Weights of a small GPT-style language model, trained from scratch on English Wikipedia: width 384, a variant of Adam for these matrices.
MLP neurons of a small language model. Each row is named by its layer, matrix (up: input weights; down: output weights) and neuron, and shows model dimensions 192-319. Each number is 128 + 24 x the weight over its row's rms, rounded and kept within 0 to 255. Numbers have three digits each.
Before each neuron's rows, "fires in" lists the words (lower case) most often at its 100 highest values on Wikipedia text that the model never trained on.

fires in: "at", "there"
L3.up299:109159144134134104101106147177128114151184130116098112159122106128122132100149140129116113102153094103117151133135143127112065141102182129206123136115145116091113130124156119093147135132148121135130106175112125116119142156140137154128131112137152118170157046099104112113093130139136166125101130147160090136085181132139106106108132082101113130128153152137118099108154110148073156153126
L3.down299:114131161128116105113125103146077152128150166146114135161141135088112122134126123166137102144101088127122168134165154156134112089134164123153098161120131121128111139124165128090132156141110079175116172090113138127149140118181140137107147127096156063142169103121119121104162082126150120143109151161128159117080131159131051144057121103121087119152102136113130094127160110128133148118129

fires in: "in", "until", "since"
L3.up1525:098169140143133120151131089114168138160130132127107117136130116128174118138123127123110113099142127103087125131130151110121098120138172120129159132096130148142157124149084136153112167166145147178133144127132109100184111119163117129143094120167136116150133096136102109121090127179102141141146118163125123127135164122144126096171134137170104102130103138145131120169137162118096048111086
L3.down1525:150109144109099119133093181090125125121130129176115159124116105117138145169139102122127120114175135129127121144134090090146120127114149128142111122152132167132131098148100121101096071086160149160139110115165134142109142126138121134113129115155122160137122116135124097101103139093137162126115159145153110129101112146088139104118160092148152129150133111131101121142132121138114166098164

fires in: "his", "s", "in", "were", "both"
L13.up692:179149130129141142164118122143153111119077136104135133124081173161126116166122169136145112146145125083115140186099121131127142101119152154112119131105159139124134135183086114166125203109131131143120146101101120124098091072082121123128120095139120123113120135160110179145096099149140130154123073106156124114132125126125147125107096110128085126121157158181138108192144114154150161098090
L13.down692:113129115105113251100114120126153149100146077105153103116134104106112163130126173105097164099137100119135121152135124140105159162166136137134130117124163128130161142122131117086136187140123114099085124142141171176141137127146112135119121108123129126117142124129110101125144132110120104143131163153137147157156122127143135119129121119146128150144127128072102150130126159098152184113123

fires in: "with", "became", "by", "from", "into", "of"
L8.up964:164107107126135112129113153131153112195129127165102139128149155127165114152159177112128123118109158117103145141118124142118132097156105130184097112118082164083119165159150106126103136108152134144145075109140145164114108094125156117103101121160106166147150138146130125145123109134133146106139085136098118129182138119149102084118184097089150117104136148185185072153153123137104139102120
L8.down964:160113074131081103149133154137114112136169070093201114166138084131133158158108106093123135173148125151165126135129111111150084142183114122133084107174122126179108158145109142106105149139100138123147147098118141144106137137138136138069084140129108133114121152102134096135116172111161127133119124097100135097102137125165151119211144147126126136098178157175150125172074113121134145104194

fires in: "both", "between", "there", "d", "from"
L4.up405:125126109092121115099105099120145110121156120112109165132154128124163096130172120131154104120092154178151120111132077119087130128116167107096126099121120118118145134149133145126120114173100171103121126118149096120175068156113086106150166091212123145115132071120106128112073125110136133151130110076123093140115146112160084114122135109134105098163158112161136124146144116143117132094164
L4.down405:133144093115150109159148087113160116119160143147109202120151140164087132126119118154123096159108104162164101138118117159049109130135146158169122089150158145137114117145110107131127113151102132123129138098120105103093090135160143154162132184123153172146105107127169108111082135161103133091099149125133079113106120106134129164142128087158107147200111097164130129164134123136126112093142

fires in: "2020", "2022", "2026", "2023", "2021"
L8.up21:104126130132116101149080117111161150157118119123050125099139117096115120142056119123122139095147146093098115126111119165141150141123136116115124111124115126112150103130153109105125123096109108137139161117136101121155119150125112158152112145139138119113136138124156140155179079144101156118120153140151104149080158097111136132129104106102080154166161146165090085138112156135119174134171
L8.down21:099124094123126107145139116155071130140098115161110116090115127134141160124081156150083160107166150124075101139131156130114164137134151112105131115166142098188101104120133109150141140111169098108109163129137150115137103122129134120131130133131171170169148156133133096142118113099119136143087151139168117135125093142049119127073125125122165164141112109087120158102138136132166106134123

fires in: "in", "the", "a", "at", "to", "on"
L8.up284:129150100154111123086100099127102173114066133128126113128123113111095146155186137122141136122124141166137124114165132109141110148137098132081128131131133145116125101181156118106116095129111112102118118080100118129130185167131146130126146089150131073142135114103125169120103150130092147128111145081109094159144188149213106153125130091138135070088133160154157153130133086143105100123151
L8.down284:131117163126181076084123138142117167138073144150117162112156113145095100117140100112089140101116141144131131136108146117159126140128096150131158134143111122136133099076083129126116148101151178142153167110130155119137172075137166158127156114137109162080158141153144135106140138082126140191124139121120147156082109129105136114108099097146120141118123129121111115091127089115111137120117

fires in: "when", "until", "be", "before", "was", "were"
L4.up224:096161102137122127150147142162144111137170160158111128148096116117121111110150146127147129118102154151065134159155148123116094095116134136148170131105076143126130114119174173113130106141125153141138104114102138136127143130091151129107087119135125097126153146127117119084086137114105144110159154128138131172152156136138149126154136153094095145114134167152154123143198134127120083106151
L4.down224:129113126157108172118115135167147117121103146149118134174143142110151126137145135100131112162143144093157096124166124118163172142119143131127164116113133172143111135116138108097123126121154152119123087138079172110148120148109154114106128149147145180152110111090090144098134165130104137104168105106183141104134152151113124113112098095088098092096116106186150109104167118149124130151153

fires in: "i", "to", "since"
L8.up1467:096101112102105098129121111159115100118108143122102125115140079115184089156125115113159100082147141142132112123157144119136112117134138161064123127136132144119144155105140133139127090112105146080136123142143125121174123167132098158150149105162143116093131121136078142157165158101130171145102135158098079110101178102165131126116110127110129125159134148139128123163153156159145130052158
L8.down1467:083129131105148110109065152139112153117101159113155094094102131122176138145121094151136125142125088122105080137112135134152126145117133141082132134099173141138128142125113153157115138134123177120152118111142129107121161170150166095168133151079133146111132105141115081107155136150143107135129128121136095117125155131170150170126126103097127161141161094154137147149146148139139190106127

fires in: "with", "such", "to", "on", "withdrew"
L8.up931:128154120128126121083152102097104118097103118118114150125153113148122114135135128134175143136068132167109125121119130136097110153166110133115127122118129178140137189185157131181120125099126152136147171109145081121184090143158144107084150125150095128137117055145117150125107140109121160109109152132119121157180145108123115119124139129112136139164140127120162160106126043144133141095107
L8.down931:142173127134107133136125142132114088153143140117105154141106115113123169130098144136144142096146159095109174138123133117131164114136150136141139113130169135140142116122086102098146098158129159100137117122153158169122156105161134094113139147127101145156148185166093150086135144140135114155158101119130122107132107148133144074165151114088122129160169112104132119115142157128098128110133

fires in: "its", "their", "his", "those"
L3.up528:066142100137190122093163153100138149163120096117084169095127121128069125125090127147162117090117140140106100126109127125124089115177183108116157126157135130108124121132145099142125128144139114131131140149150122099152131138106114153141142134128158130138192137094092136126153146116129127117135101129075104130115122126129135106190116121111142100120156131173126152121125152130110131153112
L3.down528:144144146138147138094149109118170071141108129103146116130127097099122127121112119136185161149145151124184159124187141105142135141136113130130144081121151076104131140116152082098107139131165122125121122112147096122123122129097099148134104119138136097137151163176179127107136109075128092154096119139103146119160100140125118172158154118107134112155147143126138101111130092132122155109129

fires in: "from", "west", "both", "east", "between", "south"
L3.up1489:133162129118137121147159101122174136141135101135137098086158104121156113122151182107160149100122147127092177112091120131161118149131121098161138075123122143143152126138129117165123109103208108125128141125130107132172097105111114091102126154152137140128106114123150132103119151090093133143111150114153090146109149082137107154148149121129119127122138099149111119096126098124131159095091
L3.down1489:143127085108133168126137156117163110107121099132135096146148121122140124148126173109120163149127140116107089134134112129136126079143124138092136116128114107140152092157132111164084074129129140160099134104133144154135135131103127106125136146118119123113097145119191118097121145125118114132144140122090162125153108079122116123113171128119136171158116163134130130150133123099125179115138

fires in: "the", "of"
L8.up1324:127127143089107110134129110115163117157124108100149083152146143112174125114133114158143131124101149161102111121130151129146110159187123173148140132081190127175160129143115150148110107123157146146134133087154160098168117150154185094092143108151150112101150150098146105133094101083118084125126114112102090085088122124174082118088167113116129126110153159136127116112160156149088151102116
L8.down1324:107149103134144116162130068106147111113092148152104106092117147102127111114111145130088105183125186121078142133123138116145101077157133173136126156175121179176136111119125105108071160177141130114131120088148122159148112117160115101163113125135113091139139141151129150088140169152085135111139148104126152135133133134111145138155159115120164120097110126133116139107126093119140138119094

fires in: "season", "year", "seasons", "election"
L4.up1036:138120126137153126081147113133156070160169139134093162064139162117100098103117135074124095097096144137138108145122092134156128123149130148122132159107178126120108133122154092133116141126179134169119101108090135123132102110153149140124099124143148106119135132157152165144157160142103143112072109126107158103104106147123147127156118161125140123149136155068137118135151152141122129158128
L4.down1036:139088106130119126142132166127081143151139185134161094110113207130126195144173138103155112182146148168121133153115133121169139117105139109106161135156144105145123121142145111113108104087130102106108102152143149113117143111166113129129119163126133054154128108109165119136129160148135144135168158160165130124135152122104146146123090126078136151167115132128134122100106138112103130126138

fires in: "with", "for", "by", "at", "of"
L13.up893:134119123169087126152124129101127121141151154131114104137110127105145114118128151193136124079111162149127116141138094113109096089149139121166134168096180119096138136142148101139136108138111157149185086123081137134106111113179156109093139108098133153176140118160097116135133174141132126147113102102100169111147101083147079126128141147168106056139123098143132096124150101167088142138103
L13.down893:159126109102093255119121126138130121110126158141132147136127142123162126136113137141122109144167108138151096092151096130133143090146138093169148122113106099142155132143127136117144090130126136118152096127088140130165134140095164113093137127149161132156115137114133116089146118148153149135123125150142130130073104141155093108163130161104128141110120124131129101134124139120107104139149

fires in: "and", "later", "in", "other", "general"
L3.up1303:165138112115155105122187176125162086119130156129131103110109152142129138123114142079174086119116132140082101156124110114157146116132133126131130140107151162108203151142096132102107153165177142111141080126126156119194141113129117110157151123124114148136126091106157130142167139122098127167114168129101105146145127110148165098127136138125148147118139122122124138124143088134081150139125
L3.down1303:135163132113109152125152141167073119147147113141109058142089158158191147144105139096133102103125144130134172147143154107090111143087135109140136140111147117105133085155127122159162110187103102136119183154162111132133155136069145117127097139113154086132107107127138150157112074098130140151134134161134130139115154138125167128145087149116125159122162150184125158147117070134092154128154

fires in: "is", "website", "formats", "source", "density", "format"
L4.up677:139139117109133124129130137165174112090130101123106145141149117122147064103087119124119127128122120134109106130127093152077140122134119132157114106073109141120177137144154172143131114149175130132129112133095089145179107148078137107134103136148132103149177118117138104123170165137140108077126147148125124122139125118148116093173101146076113138086141150125147125142136131127114113135174
L4.down677:126124125105123195114087120148123139085128143175122119149113156146111139139113150136133145144113167096116120118136136104101127103167145132108170121142118137135147144119075126126091107113123148133108079127109119128152171135144118097071113135142144170108111118102142101129130159129149137120156105144156168177153150154110161129131135149050135129104122156188118085065136158127133130154105

fires in: "not", "be", "also", "under", "now", "t"
L4.up1198:126104106121111117130084093111106096146119177116089172135213121141148103131108148100116060137084144168093118144169119126121101141135103124112135115080138158129150188154124104186139166121121143146142180073088133138115077139139103138145102150070116071145204101140149091095147147135129138118107132159067128121131157127160135142142126154130128127127121136126149094160150129140103114067161
L4.down1198:146083116144121171083142104149152132065131140119129152146109132129101125142108151129149139156134147129150133136149142134125142133110148119111086127135115124164123145114129061136138125111115146100153124118094163137156164114130077108098100100127132148136100107154140187102126120160154109105164130177137143176118146127071134095181093128106132115082139130115135129084143135142131194153120

fires in: "some", "who", "most", "no"
L4.up1322:101153110113091107122140137116136114130088107091089124114110129100129127125128126106137140108097141134107135147121080129170160112109142150125090101154125100084130107134121124117108127097148090123151145119095110129162121144066129168158125145128125137098173124064136158158148125154127124137092131188124091148164160161120176125116159140132089082130102106125207159110139165140114132114138
L4.down1322:133150138144140141077125154128149183092147104110182085156120136100153145157123150135110090138181115119157151114127142142126070151089115152165126177133116137110089160148131105134107066152150191149111168141092167144105128144074130122172068135139169103147142087143138136139137113099170148135130086138126166086135110121134156144156152145104093171125115096129154097124142157105108153099157

fires in: "and"
L8.up525:137125095162079107109150148150121128077132118148071098117099128112091119148125167136134130138163107115132147122112183131141135138111099135153069144111129136151164136162151129159082100148147115139126173122138108134132113113139139151127135145102113099104115152113135115116135176095153129115137116134138094129131117111105175133122099117139132145109115141164156148131134131139138144121110
L8.down525:118129152115146089149104125116154176120145111118095120160087122164154110107106166113176123114133119153131114133143103139125149096121149118077154112141121107152089093156130165095138139131116154095108121107149125102110138119137134149130148118153109125132138112127163116099100122126123133124141108158131161134114094118116112134124141114145137096167133118119140144107085131119156110148163

fires in: "also", "eventually", "once", "originally", "previously", "instead"
L4.up337:133129102156167109127134113172121120123142121147094182093121148143113125112149122103152113096088134101108138120112110136100117166106085113109173100137183147087145135110103095134116110119137164105155079113126100127170094116091133151155143127116125171121171094137128120131180121141136161156123118100104118174126124161161196099144118111108127117148101085195171118112129143127177109112142
L4.down337:155106138138182110124107122165091122143115158138129129155122124108123112147131125133151100095096098138139096140127117112125133146120128099111107157114136150081070099146089112133168140139083123136110168153122128117112135159109123099104120140131139153149143125148153129157144128128116109139154119117091083110094102185120118164140127163150162096147118124150196148069110166119141137134158

fires in: "have", "them", "they", "themselves", "others"
L3.up123:123111111151147124102113109147116074136115107110116082085168136093094094135104166137175081139077141162064097124130110101120054112132099179111139131128139115111142152136111114104122090115121118152155130127124092097150127115125154143146198134148116093163154101094171125105151133123116146136107153139092095138124143122128111118148142191097105131137159115137133127114118146149119113079142
L3.down123:185107123143160158122083142096103146124093162133128169124170169090136177118125165156139096134140108159187146124152132091131105172137135135141119155146165141119113115107122085174104108129148095112117133139106105129108145135141101162132167119141118092102136169146169121138158130153156138175118135136136182140108111159125099138148111088133164113113120126086148113116140156127140114137131

fires in: "was", "is"
L4.up364:069105088152095115115133149151121095146135151147120129136096108133103103124121128136136166108116133119083174137144140134154127125101151175148111111096171107084118143186123163148125094080155142119142151145132084147160095135132144150138118125108149090102156111123120092119137137098134159065108097088113160152126107139142142118109131150137102137158118096100114100146148141129114096114123
L4.down364:164148138115138141125143156094148170114145135162126118118118134137110102114112123135136166148141133134105093123152120119119095122147135126139116131152117139128113149122132132095131124138181154113109127129139175111140150135096116126112139151142153129123146150148125188135122128145152131137093110088165115178120133113146073073138123151133102134139102120141144144135152109129119108123117

fires in: "a", "ahead"
L13.up474:171158142102110130092086101127147129106111147129118127094147127111101156152146114095184142098132097155122135128131095134159128171087116167128103172106086121147127095147161127164108133110176140137121123127102098126091136107117105124115111122141130099125101127091098139143121162165094144155131123127110122147107134180155139138139160124130124120129106122133130148111165088120156148134117
L13.down474:155140117144140169180136124138111113144089107087105134186060130118099172133107121150111133064124129139180121137121170115139107141144130125151121090137192175116130120106139175164181138153101117104073142141155147117092125140135113113118042088080112142143140079177176095167089156134146114162146122150149144131124110133130120092069111164123100143147098150139133165130111121147082158141103

fires in: "on", "under", "along", "up", "down"
L3.up787:165153120146143117098130108126149100148156106118137095132140107128123115115170158140148138118098136123133101136113156146101153143093119161162140103101156122136149104107168098153096110140129199122139115100098122125164148123127161106098171125164144126140137108148165147141137129142132161163134145103108130119070158111165106061171126131131148084120116167109137140095105101124126127096107
L3.down787:175159092080150142160115159125136120125141116202133160159143102116151177129175126130105108128135117142128127137095092125136133110153115117109155153138180133078150133126145077154159100152113120088121087132101139125123163104140118096133158141154146113131164126171185129150166113131155104101139131125112105105137129151117084132130134138107105118150141151114129140126180102146099151098132

fires in: "she", "he", "it", "there"
L3.up1180:073112164094169118106096166128119078127140140139104155156140118109115122146132111137119142117132135137138134155131108108087155130116133129162139127102094120084146134142130139107167120160095148088136153133107142134152133101164142096166136108096103131125164100141114149149106130098108132107151124125107077101156140146144113140141144141102109116145196100123161143124187111136085124146129
L3.down1180:115113138125106149084126140126156155142107093134181107096121115148148116118169111118121151148130128151101130128123168163131119113139086158100155148136096079134145107123123090139135159163144101149122092147112128148117095129073117150086129129096129099110141144119128131115129141153132114155137173088112152152117130091146179103079093107113135129134138145113113098155108123141111191118124

fires in: "to", "on", "been", "originally"
L4.up1413:096151129151135124107106175178121132123150104119132101124121149148157121103116127124120102128129093116145107131128154138062153134146109135105158163114116131120165192097126136165120110172101179120146120107076108117155102147122117154131142174136153058157197141120154114109137143110150161112111156097060094108152152130148122122176119144095115133136146140130134091132121093150107132105126
L4.down1413:138102169112108118181156107119134139102102090154133115133141097140127100155098190149102111145173146118177125129103119076100131137118129179139172159154118081116144106110097120136123112126137108153129154129102143122119139146135135135097096098119125135163125117093119143083155130122109108115146103125144134157123119175136148139185123123150161118116122129140085141113098097161140152160135

fires in: "during", "since", "until", "year", "following"
L4.up340:143151161109099112070152109108122124181155118115124152113112145153168149092097138150128117124130123119165133134134126105093122179123116159143142106118106165114104146132132146123117166150123131135134132133100117137183105138134164120141115134123110163134162055128113151132116105100160112139164173137124109085127144154144131151111141091158151107143129093120137131162144100141115139137141
L4.down340:108099110113123125149115135100126128116108171147109111098131124125135156160121159130171109097109098156127120124134151114138174122113162161154164094126146166135094168177114094136132135082119180103130108170154125108139119114138172122143125160156116167121111125147136150143120136138057138095126101129157116154068155108072175136131146133142119094151082081127110136133155153131113140111146

fires in: "of", "as", "to", "would"
L3.up1457:116170173134124136124131133138137096171158081127105153140155114166151085100128171136127105127121129145117130118146111135136110119145126103143138135086121122068169109135106132132151163162128136100118107088145068128119112127084145128151095108148129185167180094113101116105109160102126138101135084142127106104132107134131105088147103148149143091127164143144182103159149124146110149151138
L3.down1457:109108112142143137127133155120136135105088134144105105126110097097113155141119115121128172119137132102146148114129117126140171123128098184154158118191145143139115127122121141150109129122112132099110129169091134130085143183132152102149104116163122124110100168124140177170077111143128102137120141104101115116079112173104181122108084098122173119119134108146114139068105113132164153128132

fires in: "not", "to", "would", "could", "did"
L8.up1456:125140126104127121142133176191153155085132151121130184138154140122117122143133187135087121114124164123094073110126115115091138132148107180125125171073178106140143109155119123083123157136103146121150104120127152179117097144160129139132112117116114085162120161103136112100116097111091139089112071113107124151134115086166138130156119108079130127150133156111125119117130130150083125142164
L8.down1456:148091168138121081096137122167124148184125114118129119155144129145104092142135120148070135143107114166160073142144119152156157110138155117129065106101093099138130115139106150115129101118128096106120115146094114132083113125109137172162071105131101112080135161097131119169131115137101145113105114158141136152070125132120097137129100104136151159110142102160166107103106100102114106146156

fires in: "to", "december", "november", "age", "feb"
L8.up474:107143126115129105130126094140156132098114079129131139101082190137079105133114112153135106064147118150105130129127146152163106200162144104113135135134147162111144179137165084113169133133140127079146114131138117087128107140162130128103115154142120130117098105144113140129145164124117146162111151124135146134098155106144141159127111138166119097141137144144081138185158068142136137099125
L8.down474:106092141117114121115135117126170096112158172158100142108116134136170144109120157084113115131128143149126087121112154131138137138140122108172137127143113134153113130150147101123115091146123102098128120138094094124092140182063122137108150178115136105122094106157107136106129166093159146129143114140116124125157144123153171138136155162125112149102135091119165078116117063127144131150119

fires in: "time", "year", "day", "miles", "period"
L4.up676:121165153145145120074176104122138144131149147103158125121076139131114106148122112102105124098102131150124119133084137125120141139141117147117098098097139147162082156174152130070154107154156146113146128131116126125112132151142082131097095153139135164152162106157082129125105153147122120136092132123132152142147110108094190076143133098115131121157095151152085102124132076136121126156114
L4.down676:120108106089127178116071111137123101111117127118162125147172150157144094121108132103163142150165135147102105112180133112165167132083136079159161123123171090116152163169129142117104098139125148138148143145122091153113121143112099149104113116172146118108148144156110116115174111164122102120112127130157124184124120157142176116125156125117113119122109152110132143106139097125162139088166

fires in: "it", "song", "well", "water", "fire"
L8.up901:085131123104097125103168089114126152160133095073126096066139103153109117149101136125140130120127129153090111115147131138133107115136122137116093091100082099132137158120136106120100114145167180142154131091162138135148083133139144173197149146115111102170129134132148132142121119148146117144124128129079135100111108142143117108113149168133189152120128105120158144090104108144102107117114
L8.down901:119100113128116181116139122095085109170110145133074126199141091106129082115091096129174159128140125101127125116107148098108102138115154104117125092124122132116180129123140165136140114100119115100119121111110131129113129119151180107147157117077128142123189121122133106128124126111134093101147128131124145107137134187124105105135126130121111126080129117115133128084089134128135111145090

fires in: "5", "0", "4", "8", "3", "54"
L4.up633:113192120153095126139199113139128135144153136142105126080144121119112157094127104129131147072150186098135135138141106121116097122160122144140102109105103122074157115162127122168150116118162108168126091125134142114138098179127125117131159097112107084161132104082102101121165111141126123141115144136119098139133115134114123146120138101113172141139103112114117134153169106138136108077087
L4.down633:093140145130106130107143125140145118180142133124123140127111147137126144136116124130105121115134127103134139159104075097129096120130130129077109137147146117058148089108133087156131113120175142142112124113136138157141134145121088116180199115065127080136110144125103072075174145110143110135136111181105151130162135131161134161120132092145151146126138140112130164119138112139120145074124

fires in: "in", "won", "are", "for", "were", "played"
L8.up657:116102089117102117089118188166108081090109115150141138151136122115132120184144161159142123101107124100144123115139098118093078136138150150158153089141119182102144136145153131117154127151143151106126146145079131086143117167185161132166157126139119108148117140117127092123128150126127124139151136143126114168134094158136144111122116108115093084147110143169097128143156119152100079106147
L8.down657:163133110149144135121132113115124126108137132139128174127113146140149143130122139138150145103121153123192134132135102070129097076101117126131105067158133116130137102142098140133129111170150142151118135124106099128120186108107113115123120143110141135171107147147106201103075189125149079162114160129131148150163090103133141127100117137131153104121131147135141104106140156133133135136162

fires in: "was", "being", "were", "be", "became"
L13.up630:109142122144083123143153114170118094137157145136166121104148111120135125134110168140183144103071128136181118103078152103162098101133083166140144115099208137132103111200129143181154125088139124189149155138105143136145078106134147101122094163130146129151181129167103115116104127105123089114129117131106092089154122105088147169128134081115123131142158135115106074119146111145106119166153
L13.down630:112097150154142154124125153129151136144140127145124104135149176129160132125145106107098113139099120139113110190127113155127172171140145085110139115135146143113112153090121164141158117175094132087112122122121098134133124114119145145112134094097127151098132132102123141101133119154105163061140094111129110097110144121153134110135116142094103110132167088134184148140108142114121100187133

fires in: "with", "during", "to", "from", "of"
L8.up654:175131154135104113105119131167146159178116127150115077154158130130114089154144175137149150128145118059144107154081142117130100115119123150159113136061129119061146144161129131125127157141129102130136091125124101131143149118120132121127154122147135175147153143101130133147178086151177169122169077162113125126142146124142135119131105154141145130130166164174119086139137098137135136135126
L8.down654:091121138106107105146120111150156163155156166123165102180169110121179116107114090104156093135127111134064111137106132130099110100142125134123140111192142156106121090145102156132082152085131141123125112143138149152129155152161136124111145144137161149150137114114116141095120105126121134150137117124089132080128179153119119126113141136158133099159095125158140103147151119118137127110124

fires in: "the", "known", "his", "appointed", "s"
L13.up19:080137142134136124106107121084127159174139123148108117103113114125138156110097124143182164119121143122135105128131126133189109163133132117179105125118137094113126157156110089125131127100142081127132106118173077181099166131155114109148129085145116159097131106110141143113128112129136080133133113140164102146111163125142175148151183122094138116140141137124125096124153129136133105124141
L13.down19:119142129108101144106121155145127160099170111153173133105153183108126109113156092112067098156162159144136164130134132131134162127117146166123147130133120146176083075137114139152115115124141093127079166108081173092124093115123122152131123122104120121121148117137112118100161134117113142099094179166075142101148121149132109165127124112128096124156146115167168109139138102153108146168117

fires in: "can", "would", "will", "could"
L4.up11:131084099156122117071081156160138159111139107135122143120132130151124086140131155123072178106134112116147099139130146131184093149161090172125149157112111155111143129109150094078121089155113137144112098101139107131111094149129132174114115136109111099144122130110117128139166115089098146128056120126115119135137134115142122114146113114108137112144154126135155101120137118155135101127129
L4.down11:132080139121129176156135100130163105121115100115167129162091139145158132134109144142115126131144129154150123106143110145125101113107160146133137116112119077137183097150131167129143118079124119089144074127086135145092161119093106085147075131142067113137139174168134123121086136117102149127141137141162111115112096113118113123156126095131166130098122117125139096118145087149089182081118

fires in: "under", "out"
L3.up100:149117150113123113103148110131134112140159180117124134128104075133094093122144176171116084099103103171140104129148129129169145146170120122090135122130121132117127192170102104171142131187156114134153126086055128158146113151092134135107138098091127104150157141138090159134121116147180135112134134165115091148129124082141096135138105137172183113143126130117138128094114110123113150118147
L3.down100:120114137139090150141161152128121102141136188178121094122114090113133156127126144129137137152149129113175136140111097133143143180107117134122156141148160155101135174093096094120174154128135129101154112176133097142159136104129150093128127159157122137126073114167095166114094100135135129140127151121096151147152091116115125120047108100116167111103105135143144124100144118143103142166131

fires in: "more", "no", "other"
L4.up21:123183136163127103157159126168123105117117143103095089121125139161135105116067145084109187090091147134104112133119107132145141127103133148115133128107147162116129166163128117096147147107094142177143130129135139129139089110133126129180118115117108093140154104100113175133127156113153139096132135110116080166155145136136162124114121147158147120141108146137103130182179130133106126153128
L4.down21:161141133119162116111099145141083150136070100128114071129150138121167143121112155153107117173160170124138136155100162118151114127145133160133129148128144126115162155185135108118110114068170139143116136102161122138131146097154054152136154125118137103093144116096135127122116109138134078109129134134134117136100151144107123083144172112156109160117129143110116136125131155130114129124168

fires in: "to", "through", "before"
L3.up91:123156131151157122058144131134175150109120117135121145113151172138120082111188169109135095118104125130117114142098127138118127183142116122122139145111092175122137156131151136100154121141149130083146142112136133103127107141133088111103120121159158145137115119106104154108153162109129139155115144128095117207112137157138132127143105130129115102117153136144132143171148101136126120114084
L3.down91:154155134153171130156153134155128112095162176156099073105131107096083146144184131169104114136140146120113110114073121140154102126139112112144168166103087119097139055133138130123186101192123167135129124136139136116172087087127128081154120111132125100125123145121115200149143122092123160141146147114152122109165135120105186131132099146153141143140126148107105081170161089137168102114136

fires in: "the", "united"
L3.up369:162159160141104127114120098120161153131113080154149124117113096081118156140143093119146098096140145091116125148120144109172080137159147121133114120122156168137117136141114112165164128178179158154133142132148157123121115134124118161110082140140143109141104160113095112130095101122132100138109160143106115107182149110142127148151115131134124146121154157145089145134129122133137142115165
L3.down369:162127126095129158180107107099103098117105083172106128147137140163132160170124134094095114135056120115129159146117081124133112112083158112136157129132138158123134121118124132140108119109117093145129114138153166139123151130150110146144136083087159131101093126129112135115117123124136133088132122159123129152148146137145137156152117142169168116140136143084112141119129148143091105080143

fires in: "two", "three", "four", "one", "six", "seven"
L3.up896:136092104135128109084129114104108127120092132123130117129094110079120156126159126148113166135072135114118162139134141145135122102114158131101084084111124165118136140132143140076101146123124122078128115137112101130124124155145095135157164121121116089130135104110101148140124129095168102121070173118104095141129158116154152138134169116119122136151133112136145171087216086136122152128104
L3.down896:118121116103114217144131129172119118102131123154145114113108134142139095132118153108132117143174102127146071150145100098106142140159118107155171171135124123131122114137086131169136117122147130166125100155160128080123135102122127104135125155134122202112106126155164102146099113135100115108169104135113146110140099137121104122162124110133140099097125128104103102129076164138105161136158